Part of a small language model's weights.
Size: 13 layers, width 160, MLP 448 SwiGLU, vocabulary 1024, 4.29M parameters.
Architecture: RMSNorm before each block, rotary positions, no biases in attention or MLP, tied embeddings, attention and MLP in parallel.
Training: a variant of Adam for these matrices, 133M tokens, 4053 steps.
MLP neurons of a small language model. Each row is named by its layer, matrix (gate and up: input weights) and neuron, and shows model dimensions 0-159. Each number is 128 + 32 x the weight over its row's rms, rounded and kept within 0 to 255. Numbers have three digits each. A neuron's up and down rows have the sign that makes its largest values positive.
Before each neuron's rows, "fires after" lists the tokens most often just before its 100 highest values on Wikipedia text that the model never trained on.

fires after: "r", "re", " d", " he", "or", "iv"
L5.gate337:149108121094163145119104145163088096105145178100175144116103118100137105084157151157158152158139164140140046118125136149163174186141162152113151112110137099094083130129176105119153126044102150108140127128073192144161184127124118125123227147122116129124203095175155185106141153125207179117215153098097164108155160141146186070098137098066069143157145180149093081123163146116129150119111120108134136105117064101161132125132173129121119142097126076129072107126162132118123145110127108
L5.up337:172123109142137139146127141165112048068132157123177149150058232096137123101155174144122129137168152119151077122144151133142168143130127147123170106118114102145155103086123113149136135125132111163177128117148120147131124168105067089198147163099085144121128142129094133125145193127113149111190133110132141171103049038132154086122148105111118183116149152092141097133148179113167172176102109090162161154173151143111122108153154139071109136092176140180121130149194150106119221122122065

fires after: "ir", "u", ",", "at", "uc"
L2.gate138:186100126115169107104131115141102159174081146133142130150108123174072103141121115149122127129205116111158117117135100137149165124137100128154105160140164158208133163107093123148144104118115145118092127140102141171113106100097084068156093146130078148157180154095077131146184142143060159135217123163140143139124110145107125112060235070150140189104085156106172168125165147167037103159164092100149152176096100135160128150107107169120126139105114163158112200111121127124144144071144146
L2.up138:103147122129161127066081139119120091089120115230098108155106127139089121135145050069139160139079137117139166077152117132108128084128058116179093104071155096096148148163102131126152145150155091095178136142121128066138159147130149105153103109103176146160117137135068106131139086111183119112179164116131096073105073120130146166110087142130107161119103123164074141109112092125085130105141117242141089189110113105163073178146093173135078114089115098150118118143101121191093114138133149

fires after: "g", "b", "or", "re", "c", "ist"
L6.gate261:146172109178166094097087095128113104116142135100142120115088105106096089110134110153173192124111143035132148181152132137205143101089170144145102092095171085131097137111152103124090084149183096131112128143141198122131124059128068172123094141173121080104114183127146100135182127117171136163182144108144144137181064111190122112100159090119145171078100119104129139061156073141118130076139133118138095188164074133134074086109158143168076156161137139126127114139106160179132137120154149
L6.up261:135095122141129098125142113117117153154056137115175130104112222091138092119142138062180093120116130149116087185112097163089149125136175147133099072123027130178159098151119147117129100142158107152119185105129060151042144149113155111135109160112067065134136125141139138100133190179073140113108096177116139133115098092118141113103135136133104155126081152082102126154105148120152140176139129114151152137208181118178093152073108138154162131086144109157045153131192124155143120134106105

fires after: "os", "is", " d", "ol", "es", " m"
L2.gate371:209170127089130176124102079151129123105111102169106107169181141127138103124121145102100131122122104138114088107092176139125191151097131155100093086153166072063161120126169093081154098147162179097104146102146127132113143163093145177100129164158144105143112073171132159179147158152140065112132135143155092142130138143175155168116127082120113141166118099169109123152114186154079122082137103130202145139127151183023186133139166112117160138149153088075054141101146168074136174154125130
L2.up371:137193135115130154097169189113116098152190092138114095119106104107112120186131100078149091191141096149127141109152141104115137150141099127127178119109116158108101073090108142076175122137162077084105113105160121120141084085167113137070085183136090119143141109084110144125218154129170078138148161135185122131154133179169137121153173121159098137201121159088116187100143201150085091095136136129121185182138151120111138144082104136115119142167137141161146112094122078169082157075147052

fires after: " s", "n", " S", " one", "eries", "ight"
L2.gate306:160160113147099129133122114082126179066123156171090098129103140138163140147159132127151053103113133105148168104127174089192159114080131107083158114132092193126081118134093163161187129075129095146129101140116156112083073110158062123133092116120124119141111145104172098101102142128152135192151095125152154148160055220126134157067176177094105148144132113162083126159149061120098127146114137143103067144136105124160059126123221140131125168105085128108101105149139096138189144164119100
L2.up306:135102115141133119177128173131124144140108165072158101124158081134121156119144154115143138062118105164170138128126130096144133082061169029096127161149152119103162181076144173138148130113079138098140148156177064119117134123108166144122074057118174140171153184118104093130146115198166101108114120146073173086150142120133087109098172147169188154170192067099170136164136109176108126136115104128098083153162067177105118142136119115162123115116181153122094170130128112135189153184097129

fires after: "u", "at", ",", "it", " his"
L2.gate182:159110102127167079143121129088178151139154148115133176139112084181077115124116125137172151131144130165162125122154091201149116167103103149170133108160134134096133132098109142067173078088095140115125123169127100162173165110100097148122149098095124146205058113041126145112129129089146131171152185113159083098105155166140115162081164104189087109111147128202212165114149171167106092142167123172150158170138141134112163090145054166165161124172117152162130106118137120188109106122155106
L2.up182:157157162153151140116095102167132115118115135160111157075133119097137151094146094145127131195143152160112037129125099164170119079182104142120144132117174157174085159138119143140123129109164086177147125110110078126148149151134185060184159111129171149151117094157074101167162132190085148151119161072161107105101137042137177142088055105122111151149178113092147130146092196141188119130124143121120082131078163118163118125143089089121092112123065117157086134142145185095095183102113170

fires after: "u", "ic", "it", "un", "ac", "act"
L5.gate160:144151100156177113132061132137089159147151130103137156136083139149107097112165108120178121068135156115149157087113159159121192115123125134143133095105160068137186088029157101076082129119145165117121077151178144111100159091152125123150159093127080135202160149135109172130167126191129147104160184118096117188130170151143099124075123160135160078091150153178119122121113088144133170198137113097132198143129105127128152101102070125130097168136098225140129099089150124168105124115093153
L5.up160:127107140132197119122113133184132137138114134127159117114090155164123144114240104126094140208180120124148156044120105177119079068116151157136093136127126172114188130125114108151152153130084158178142114141122125180100110083093126097173145097152105187210113125127097124134143146172108156129128080138129137124084183137101110122166142083152129102142117138121092157079180125134120124124143128084106082124114198105098134143135134187091096062192210161168094127093152121167100133104152158

fires after: "re", "i", "form", "ra", "in", "iv"
L6.gate135:112124135151098118146084152187163120102131104139183135163093117143128159147144138171048133118098170206119137094117073095161176112128193102134061079161093168110125210173115207108141152130163131167161138130147110090161181127169173191118116167081096100089129101142113184157192143138130129128075155126126135164116070123125166143136106151158144125083172113131130106113155114127187123106126177143118115131118098090094111146178173194130133126102147116092089106162119113158139160183178159
L6.up135:176136163156113120116086134125113070158163076170131121128122115108109089193104144122131167201113163150139159109141125192115119093096149103086083153145118179052174107138100133117100153065149135130143131105152137079177098122129151164158071145164124142130154120155161152111162092116113150092077104139113130162171155097124209140190143141134066141152175109146089198138189101147129102147148170138136129112173090113121057104122127157093120147090157072081103103190130146159089144126203108

fires after: "\n", "5", "o"
L7.gate314:062047102138134115146134137109094129117184089145080115125130073097165161094160092093156088123143132105113115132140109129154151111173112085125139141107116163146143145046116153152131113145133144126156154122131083132126137100112082112142132143128163143104115145151128087119161085136069108153151081180144089160089145191098126076130080104154087148126128109122114093104173108103143150198081089079140103035163134100098093216117120104102127128121094130123100098131172028123146186173062171
L7.up314:137110140170150145197118076117128155106140121147149119123102103158157157130236115142122181132155120117153148151155157152160144135104138095128052188131102156155142139118162145116149183119143107171149159109087098142125151092118077117108156114132159128063118104154128103135144074145118094116055111151093132135108111176107154136139082099076149182094156153123109100102133100088086136155162119122119042101171120123158040195146128085138079149133069156107152157200178086155115171168148081

fires after: "ot", "uc", "t", "rit", "r", " No"
L5.gate199:180149119113109096157127087128105071133170143143155105060071173175135164123151098159089160127119120118114200143150145128153056078179159127112107197105116142191110100128190112111104082113118102084108130116155090090121051090193088108138116158149094166115104146073133128155174097130137173152109154107101086148137157126116131122153157084120123143172102213079156111112206121153152091150169145086146103164111126110185150119143131129088154129150110160127096055126106155108091159158126108
L5.up199:146168089155082127079120141180092096150170110131121141137161069136197118131105105153104114144136139052114164074160186114167100112138154126128162115130137131109089150168157071153185154068126176146104094101117170122190142154158177142186155204084116194130111105107139094160117076145126162170144124057122136146110091051162149091106143102153149075129138107170132094106192114126096147144155165140101135128083144098132137115146112106069144119141082123099111133146168156213121147133134158

fires after: "\n", ")", " T", " off"
L7.gate60:107123142202196133143120103152118117181156163147106111143120157128104118149125163053102158166166116165072128108136100108169115105138103093130116198137110149143142167056161123128086073109181109118149122132152169084147191172150129109093177099188195116065188122155169129099118151122143115082127113108119206128137067164114120158129128109097161120092159095123108068098127134150153192089057070113169129154103086102151141145145141101128130105098117202100128104099142103145135146120114079
L7.up60:214097134132151120207082074145128180112131104127172117131109168158126119120169157105104141110160114153115130160116121140130104184112105124169091119159078136119123123094134149131095147156146085135153131152155169115107152111128152127183109096162076098120098122170182072096140094198160058110083099096113095141136078105082119103111162144131108177141087101181151134106174197089122119111116170129117139114135128167176171080136147112144135147168119083000097178176130109120128130160145135

fires after: "ra", "ro", "e", "ri", "re", " m"
L4.gate321:092091125149058127138098172157110090118165097125180128156159096115129168108152077145120097135090150138161157126144171154156128076161240121138087111180184111146128118115088142077151124092110127074148113109162044054161064080120146160064074134101134170112141120084106056199113171148121135143115150142154152142127097158134161129084101163149164122159152112109120136122129098062130148159110115137136103188115125132116128127145124131110068044117124120126055130134133156151125112142142138
L4.up321:058145084176086107149074094148116096094146129153118142113185154147124166127156123145098107120108180121118128119130143168158124081130110110073096162155155153094128112197139096149175153076157084110175128167152138169132060133128157121133111117118122136102083160126119086138152117108211137157144114171122109167130099119141095073112092091109105101117097080139159128117128092117131157090114221089194078190120102118186166105157131103070123154127130100121151171162176096123052104164202111

fires after: "\n", "==", " (", "-", " \"", " S"
L4.gate329:159061094148139158141157165152117119128098167144174201178076108118098135129103101109123088117113103135127083084107106125129089173111142122038052089183120090119122070094067168146182071071103100149113152119115118141138184106095193113108178100096103124126140131070108118120111118126072124094095155078111119141168097132121213145103133136125092162087166145176132134148071116161130159172142155122134106096110119163065149136150141141108084121122109092121092100110101140107145111056164114
L4.up329:122132106152091105141116136170134093103108058111146105065079103181084102099142102102154062091083133133187184128136160098077091072167120108174073110118122110106141117096122132101091100114175140081068144145090087103095128109149155134101114157179140098150141124120150105133171090094137150156165126141142079156113093073159140127122130128181144133122128090078096087064127138158136188132182109116100116134107095089099081111144097155150073103091168180121046141120199109159168141164116169

fires after: "g", "iv", "uc", "r", "c"
L5.gate210:093186098174115130086105109107089136134203191095125134114174093119115096133147123112100172111137084085097140137129138106206146122100107098120191128124162129141109155150162113175172090157095158128136072090143164101136144133150094177142095119175164131185147149025101153170104135069178156146124096128142105140182102171122110109099118077119150093150077103154148121110184073105081144151181143162136129173103086124153159098154084120140082146146111130093127064087119136133052135127108103
L5.up210:101147174141160104157088129103104076118103171114164139128097176117154115124106141139128174141100189043208109074105125094112101122178196113125126174167208161161133128127174072146088182103114107127139098189092152100159125159128155147187176103080155122118144144105105107154139120122155129171097114122107130130149120137128133104088142115146098165167182124122145075079151130128173094116140182157097147137155121118155101064149087105195160164111138141113087136118085207176133118128192157

fires after: " de", "oc", "m", "olog", " C"
L2.gate106:163099141157178164120149160174112173131103154123155148107171138128092131090166075169127117157132118153144111100143130183144131125169106084085086146132153101146081150135170162129089147115177052092143108182184044165074075097129079147175115156163074052149154101084128152133140156104178120131134162154130081146105101168068170153119092133140126098146164123191112129095079129066114133156075105142154091176139143140159096093125129099134096100130146141072141046117166120142102129109114114
L2.up106:152108119131079071094166164142137170130124110131146128114143124058158134182190161146164149141108092144125135085144171173102155114070122075160114104122154083097095127125162111078083144112164084123174110147115103018121168107154181130157096115172166130185147122109129114122105149099146138141123170195165093171134089114073125134176108115051106120124155182139168100126098111121081105116058132156150117130115116087092068136114158125073168088119107068144129072156107136075103114116128156

fires after: "o", "ra", " Ch", "i", "ri", "en"
L5.gate418:144126153180094125110140084111112106118141188131109125144139112166149137103180116097175060102124157138121149150154103118167136091165137059092096113176141187148149183100096148097181184086122157123197122133143068127134177123129160130165136101071088189128110135071162115089152127151132151122187159135074115143158111089168113147072151215143111181124161092107139121123114137104113081097147172129070122114085154109146168145158143103131161213154160088145157110166156183094090145151118115
L5.up418:117126175138103116149100136067115131146095084123129126147193123133115088127140084156145126089104191199126121143108117202105153059116170129171091089135111148154175151175109084126081159121164113131153153066119103125127154164132202115034099175130133152036126136107138121159160112111109158160112164121110150155164124109169178140146162194159167148073124158100154079146140104123172122128116152080178127149120096095089078129095157164150084129093091127172123125150194124129126147172146109

fires after: " be", "\n", "g", "or", " or", "re"
L7.gate121:089107142154141141118118096101163157117142213173162158096124127119123083110138103149147058132174124174126147114167099149128188098141085134160125136103127092120167091105097116083086099144137149107183147113158084156083089105105047144132123166172094148089121191155121131129157185180133122128127114057184122134172140098116071137085166167123058152139079075069126144082119108140119185104077182138180122143146111125188131128140128129155119064073142160113118112180154132145146159090107120
L7.up121:120129087128130119101083088138133122116134145173101114136219196145102096178171132126141087121136115156124058119143110131104099098119127113128114148086097124178115141096105138107113176143097087179162149148122119111124089147068129113117109160122131055170081173150132191155162158152078086140101110107175155149123189145088139088128154108143084198175118147206165116124107189135092157142119200113165134096110207175095103186124105097155190102130099113112074127150113156160107161131149131

fires after: " (", "y", "uc", "ud", "g", "-"
L7.gate205:142169077195068114060074099162135109141188112110145142149157124102096131120120123099098129096065099102123086118155075093111184099160137070107126186183103125107128128134172142168156123173162164163112084119179122120092096125128101153143037121161172155136134170084137159124148141109098133085190128064130165122154121108141137155138129069190154164127115110146169086100138113109097155172161120162167136145137109093087149071137143162153206154156135167119094103072153137173113139157131143
L7.up205:095125069139097149136148104182176088176162120133131093145172122094112060118127097107129147136101099144120163097095116038108057107111138094184151132111138139116111156138146133128191112057123070111176100132100137149156128112155162137128139139147193147188165151137137135112143103124126145136197116186153116086141157121158173090168112063101146118082123108123127173131159164084136146158097142164120091181170086079099153121124134145094146165117097133095194105128095158112024144136191133

fires after: "es", "ines", "op", "os", "p", "qu"
L2.gate177:167124121050072136194195107140118094114169118109126173146199139070115136052175194150106153171078090163143129165149118174105140103121135101120056101098114159123135123108162087127111099155178173130077094119142111087102100142127156200121136127156095127130154123139137164172151193130094136091147141119138138172125080110177186103187139101153116161145163075173122134121149101100126112122158121132131082158124065097081108138101126185113151130127122053108124161145124146110185149154126155
L2.up177:146162097105059162111117108110099139170191130129164127177183124131201189153253131161108067137161124116137190097134123162104147190117131151104146091110127167142148100104150176117144171130118164149118112100163091149106110077120135188131150134100100173113101172149116118086081113161133094137138164114091114135147123017132114121137105079162091144124160138127188131078128151068104092145141133143148140176143106115098153120173120145144132091111134167147134082125058156106128090098121118

fires after: " (", "st", "==", " his", " he", ","
L4.gate249:183126131199121122096140073153128151124152151083062228150115120134120143122177138117141097082140111199093073134163092127158142143119102185176137128131103139075108168085089127172075094089147103119125073137125129165109113159142139136090127144173138187183155117088090114106146147122127060161169163163158110133164157141131140177066123145178091076126159091153133144141090111164140132080107098167134157179172101111093149105147068098088182137090114120095128068120092118133114152144154142
L4.up249:095140147202167119114133127155180137112066148090146158101114136104144116119138130064164099119100183131096077144102187123074134046140087150113105130149154120134103110127096102161156157108142163114123129161111095140111100160154183165092068102117163143136107064127124150078178127165129093148153119126154109110128130082189192118173140157149103063111200166095124185132121130205101102140116060099057135081161176117107157131106098092123163146102174118142104158160127132147082126153081145

fires after: "st", " Car", "it", "est", " P", " to"
L2.gate364:107172074102136100076104149143091094119122097134107128164169101182163101157095132159120109101124158178137141157139149092155186136138090106087154193174136118136192119112096113143143073129125140121122180170145157108153110136112125126152133172167111131034120143098166142172109104138112099156072093144174159120149151177135147129076114132101124169125167081097133190076096130168155126145206041141151077173133153187153083117113111158145155113154145195155173189103138121152136165126121083
L2.up364:138142121103142080075134147136158147145128196142069127120142107174147099126087092151106069118140146175143127143080114073132137174129120049098187168125087103147105161108110090104108058141147127116111140156143193084148146116133202112136099176115111110115150204105158149115169112145119186158120121161168144109103156138104142097140144170183154091108142123170167116134139152156099118057132153154150071120170124176074173126108121117118138165167165088103157152171153144151154174194180198

fires after: "\n", " (", " \"", "est", "et", "==="
L4.gate221:144154181122162142195139108095105128081165135160140167097079020163147143102138127140166137101118137161084095113081106135057112139083142143134135119121103098094106124106113107074094119070169085097146123161145114093143117146157156167158089213118147126095077107163119127150140193125110108151212110076185140119160137096164135129104131108145072145191120134071119164074132082123124168142114196153135108118177084142109147105171134119152103142106128099069142099134071122149137148132087165
L4.up221:106136116168166189146154169069124164153094062133167103152128105154173126115079090153134137059149135124126167157110097098146188059140149135178139146170179099134130098101155095141152114146099094085171187121138127158125058127118122066140095133099125183081165151071148136171143130116134105201147146160165146156165076118127064126130163116120127139181116127048128117082073117110161089074126099140167092092142147137164159144090121135110153158185151185140123141108139067138136157135158127

fires after: " (", "==", " the", "C", "\n", "==="
L10.gate58:138110120174099129120143118133112114130173091129211122158071078055166115142158120146136104151124149173117154097133108130137085122108119118073091129121162135099123116140140199159114123163194103115057146154098161123177172104106190165096119140081145131121169141181160083119171131090159087116106094074136108080186071135126108157161147093091089112119136089186111139111128141194099153102143142074160139093064110125084144104136119167126081152217135136128069108135170157143172136153091130
L10.up58:132112109116174141116166128088132125077110149113209136085039151109086092116169139111104192129112164159166157092110145140108102120129125158194090132123165088126082088132126113144099126144173141096113117153126157122122105102150169130127131112187141133155088114209131091135193094109154091135160120108099151109157090116208099146105084074176133114111149094172138102077162133220105099107188137138151178118146153150128083131118063163122166118182161159046115126089137118131156136127105149

fires after: " |", "|", " (", ";", "."
L5.gate296:182144163109120144128097120161060130112092147105122115086155133141043092143089082108118111113160096119107096132171083099092082183179106144097123080192170096174152144130117120179082142150048138106151101130214097123141104108128097133163071171155144143115129128119102095088125159179158159122133124148094141106132164134146117141126146110125102124122101124134068086057170104099170091154109126120087103087137108143072127062168146137132206123134096084084074099164097170125137098118121180
L5.up296:176161116099119164086075128140106071109050177133130116101126124077079129132093127106146146156161150121098095119146101124070069134139113115114135082072144147155162154190170161194085093125092079110098091153117102097140126130090112125161094205141133164108099189169074060124135153157149133129144142144129102121080126100112107142150195113111154145108089101114094111070116123146141092134069139093077055141091061145129099126118155141182131128105126078053088118164172134151149101119123130

fires after: " (", "–", "\n", "4", "2", "20"
L5.gate176:108093066190067199117173109121051100150085114102138127151121131099169121162150146126136109122150127140095182166142155094143194104157143169157041129101087178154176150095128137094180089127171148093164122144103100101120206126145214111123146080137175196091129161085108164126105092152141085150144126145144166138172146122148115124121095205145122110123136077092158089106196115127188094119146108113099151112118133121145131144163152131148129117142132134123177135089152103119098166167169152
L5.up176:045112109137109163138119132091069126098122090142172170134130160154177138169195119130137101105115133152048160184151126086114181143147146142173108110146070143139152115142160051104109132121183165146183090088121116095118162130158158127141162067085140161115107100114132169162154067167111092132105129103108168137185137103141148145140094213147166139148111102082137083110176127098178074141185096121058125118127113051128124091163143160118143126099180150088136157124145132139131131153150171

fires after: " c", " res", " m", " M", "t", "oc"
L4.gate134:113108116160119149168170110138129140140170157097141091166126103094127122124144135146104090153178112110095177123136143131132146107160084078143075125080123226132162116106048148173111051205124124115153050182172094068089105169117151131108143141146114135080165139056121085174154126134094103130145155121213134099148110103140110093136127107154134051151102113169122090076175134097102096139083144115140151192160128110163103152099124167142132152123114150166086158092171179126135142143115139
L4.up134:162117114087155094147172115100097198164122127117121110087140116114087088163143143146045157186103147074194132165114089146196107183106133124079098120143074150090125134112138158212195139145129108125116124118105117128091105114141144093150155110114097132152137135099126074158106090149137141129080130129082161141102156123113086073189146116178126102133168106075174079165110147101104167108131121143169179195122112080103091088138140082110105135112132103141163168143166193122147148197188123

fires after: "\n", "==", "===", "ar"
L4.gate158:124107130129141151128102092115123103131154132107179131198084161099142120116080142168148135088147178148104202188106119049134070120139129162139164072147181094118113158117093180069111088104117173130122157168136130122148149154108143178208107131151099187120094171081073099059081177120108129177163128066108132105115103130142104134100118086115069161096122060117124093132117089121133121103107145178130171133151123179145129111133139149141140127084109137097089089127107121177195141164177177
L4.up158:106128116127174126138142135171122190095122163060102132150034037082151138118056116114150139147121178147109099203159079127118104126134143086146138141156156148155106128103145139110168128130148087153139141150143218168097126177115129095118070073094052138135130106099139080142109097143116099155155203137146077168086099117160112112108159123115116094089095133090110136102117170093132105107172082177090155155131171143121103166105145135129118104148141086139124189085142114186090133184112116

fires after: "ur", "i", "ic"
L5.gate61:193155123150110155102097178178058112137138128115166144119143101068119098124136191126141112196165137121127131098099155111100137114122149221125137108112125156163158156116174112077087092141150139147126124169152092166092127098115097120123105111134072169122109166127089128069177163172037148191167163126155082123040118093123103160141136096112101135124173096206082154114133123146114123127071131131098094165074162155111091188142156146161181096103123137159125109107158123138126140157083102
L5.up61:091048179118158148135119154085125085064110150142097190139078077164159117091148149103138158097099180188119160096142209140140154157116152084125127082155151077168099121160120136096047127124164165062145160116129132121096159111104152136117124135131159132179177167153062077125174117115084106134153218130127135117136159118193091120167149173133086100110129162134106123154112141138142089144088130172179152194145057116145125157129132103132086110098125133129115147089140112160152091139146101

fires after: " S", " N", " n", " s", "iv", " the"
L6.gate280:117087140123119133106136116107130147133201182137069136092111141144148101076213159116108067151089131132131117141105163127116108119101156175076142096098121139121202140137096176105134167111123092128059098134107077121109121111134112100150095075221139125122133111180144147166111179139103123149155135111090097131134107180112211121180195155164151095144110117095190179106116090141075169126146128126158063124149078169065134113117066121134094120128146130166118118150142107107127138140217143
L6.up280:099076103126141084126153154103096105126123110115132129069109125120102073090145163160101093158138145108134146114136189099103218137083132090125115183077200208070126179088131095125109193164143123102116127144139091116126131085101186143081095098122108119051178155131143173170075157158118093119102063144176157073140128155100138077168154164175120130149130127146112158145108146137147066193188113073146116171119158124077112147111144169180119104146142097148114141138113148119151131137119107

fires after: "ap", " de", " C", " p"
L4.gate168:106098193163133149100134148181106185201125112083163134136129142132185135088193132110133124142130141148126100088134119215141151158168150133152111103147133141100127126121139114059114141108133082113145134184091055154199118110138136172098151152088121131092056084123124126096162143093120115115147102116170106137107100150073133142176095105128106092155183189176102125086157113149127166176144087074143108150064154129120124107154127153131096092101135092197197063164159131170121142147110077
L4.up168:117144060134137136082176128079072123095177093199143143083145138146132178154149107149104099106114085075103156146122153132073085141164076156164120075148159084172184162200170133123096146101144104133128151113070147125144117103131122141146114109150104117089117133085161087107161184122138192169083120169120118110133108169056175110098169119115093196116105086177127139067163129121087115176083175119152106115139115146110106158122090211131143086117099087134177114126104117097163102138116126

fires after: " ", "iv", "u", "g", "ang", "i"
L6.gate317:168089116099102105081165142143152093124151131143153133115135181153168135118149100133100142160153106141064176083156185119109179132111085158166087131110163127082088116136162073132122088107077148050123119112161096129092162160172101108147097111190156116076152097107049096117127107109196139202125176142162145166108100115177077102109113093092128175156159138110162125076194062109195137165143132164099173121161105108188104120135153169114109116142098111104128106113162137142086161130161133
L6.up317:142170079138114126113184159157145154132127116105147146132079156149111099090130115159183166153072157092071179143132103170164103107114140110143118130114209164089145140116199155194150184147108117146112128128134139109161128135133104153214106162078124132135145131106129148148094106154124136131143169112122127059114122159190078121127135136161073189146144142152097154103156090149133131157138102189145143137154126074099182051143149090200104123164088083117112176133149094076102124166168210

fires after: " m", " cont", "m", " p", " ret", " g"
L5.gate223:212103102146101163141162118137075127108122117106111095197107096138106143083141129080086159143123107152104174127092078115186135142160106105141124123144142089161102107050097118112039074153147135072083099127135115158145110112071122152119128085150181134105141140115093119116105133153164117155125165062175121132138111105144119169138231180087183171119118075161131162120124093156113137139174153184157152112086108186084105120077120173131168070154122139113129159107179116100149154155122144
L5.up223:140115127078095142189204158069145150155111174100073105117149185114058078094151126065114157165092121116173153157141077148124080113140087116159147126100121140209155121156112115120133125139187108110100122075104140133103107118102129140160145080180160095157120118090096133124126094152122151152094120100129134164069168058140048119137137198174129167125115083131081160128076145098167137172168128156134127096136146147131144180099134165052155144139164126084083166128116146116128120167134174

fires after: " |", "|", ".", ").", ";", " ("
L10.gate202:118157207146139146099140087096115151105082220086150101109098095062109137083090166124084105083057115129127101202180089084088119115151176090114124136135112092089117151138111148157124138149083139165100114160128144167183119107167113123185077130116140146075148124157104105084120132140159084105150156162153130113110088103074115122121167126125086133155127102147141071107187132191147182177165095115139140121129116132050120117085127132137175154142121087129102165045128150101158108146103090
L10.up202:151143158132114117142135117102167094093148160133087167095101170149114176113094139102157109075179149168143103133122135130089110137120175081110123084097144100152154157076137177139089138103080135188141128141140131067105114109148140109156078196180142140101155096120109096151138170116160140143112119122168176153193153105147143087110112072142175165093156155065067098048140097138154100096067168117172117055120123128094062106110155162112122167137142140081065132133104080128077124080183157

fires after: " (", " the", " in"
L10.gate357:145116095174109110083114171118120141143152123097146121150107096054101143145144185107065133087095163181125096172140070113114112143153187128148081090169101083166161089131079120123060100136132119108120101183131109120138128149142183119152120131164171124074092175144122103149162139085134061096197192133129113095082051126097124170125128127145097159117152119132129107047145147204088142130154141140069181118106148177114137110056141124172125115144135131134164109088091138106099142146107187
L10.up357:104170070120140118093098194116147123108145113138209175186120077163118146183145148126096106097141183089131150098104082135136085161131162078186129142121122131138147086141133091073138163146172155130099110129124113095062036129138149121091177091134124101142143177141144143172139112116127072131179094149113103104110128134124150137208077086153077153093120146163085177131161194100117095104148098072114140150094105061101135159108145118117110142143170119068117091121119190139152100166152105

fires after: "st", "r", "is", "c", "us", "it"
L5.gate446:098147129099149183122123105070195125154144175169094158060134070142175127182169128122097101166079106115164140116166083048137184151146137127130100156122133154113082136095152097146115148126115119117139105133120180147106091142154172142131153111153171145101152179111109185160119137074197117144150136122136086100138074148127135147052150124133115124107107109112110121043080112086072154152132129179161085235144105176135103152122141163117159151154120144154106157114158086183149136113124075
L5.up446:146198175123149137149150101128143112198181100118096078157134081161157112106111151146066125133117121145148113159106104089120169150162089089157147124154121117102140136080152110137120086128129149148094069159137215146135154180130199164065120101107127109123158167132169150151113112166162118108101117091191118169167155116140186191106158089160146098165099098151099167122066111107127130088139133156171087181087179165125115131109113103193128118141163171125106186137175178153111105077187129

fires after: " m", " M", "ot", " p", "as"
L7.gate47:125133149133094174152155106146090091109121180075103108112128117034161127102134154096099144192163115116154160118102087155142139141112171130128071118140166140170070149098074149162092056120142101142079109120164128117120084112130108189066145107132150137074141141092106095112125176125178104138117195010142157136165106182144117166143151161109161164106156213077080111149106119106118147118130106128131161129108135104178127160076147152144135161178103074161172117117127151127162144145150112
L7.up47:113134099117134143175114105146055135111148169087130114114165134109148162099151144122120097186136152101170184137092083157155125186127091115136113124127148173150108096129144209153179104152134144175065105101113141141128064108170141149093105086111148070155167151073142145101088115196204201135146141053157136140095177110123102149134140153169097073132083098122122137178102125118112067137115132150093137105168191102102197112093102099122187120156104113105135133088129110144194113159132154

fires after: " I", "ap", "os", "ic", "c"
L6.gate336:127084121162183155073140062160094187131125096176114141151118112087153157126190145151098050148126101110125162067098143153151182135181126144099102119178123106140165077152134111100050146149117119149172129110122108165105175076101158085140150114100141167101152145176100129107106106158133116152166158171095139111152166131182097172130126162117152131116127160118073176070168033152137154135114081137155148148104177169112100151120105089160165151091138100149180161112175119113108176096103087
L6.up336:123094126094087137196214161153148157140113112162178123164104101116194193119119124168120089160121110121117127104069083093138141098128109140086160114139109122077128078127125125136110136136083094179161123147145089149172182080133178139165102113101147168117175088129128105106134167146114123152098123094089157139139131139104161176154134177085139097177107132058091146162176075167102105153084036152093119108121134113058145108105139114127159102058151085131110194166155103101126161132150078

fires after: "ic", "ro"
L4.gate136:142125131072140160089143173171155127147130094164180132136143144145163152150151120145087092157154124069135097126098214177183146097122146148136164081131105124141214102118142176082045102110150108132096151131123058105107140110123120120172106136132117150195170104115063146090169165097071151155156147104125137131160101100170147130168141143096152140106115162124069150105102120101129170146092149089103171128049191187151112168096109162127112057104162130137105184111127114125110159108126078
L4.up136:061101056084104192142187150155063141111081142191158138086097157150082158134097150099101076122117024151148155069064159072139138133142096105104124149107124084154150132219167117151136148134150141151113177156068116159151098070114125130141138123163156088144090134111084141116100125175172149107152138090100131095206089099146127147116120097098130130122088133080118115088098142192133161149122116158059125148085145111136142121106101138142149113123141180150119121126127148104101106171111128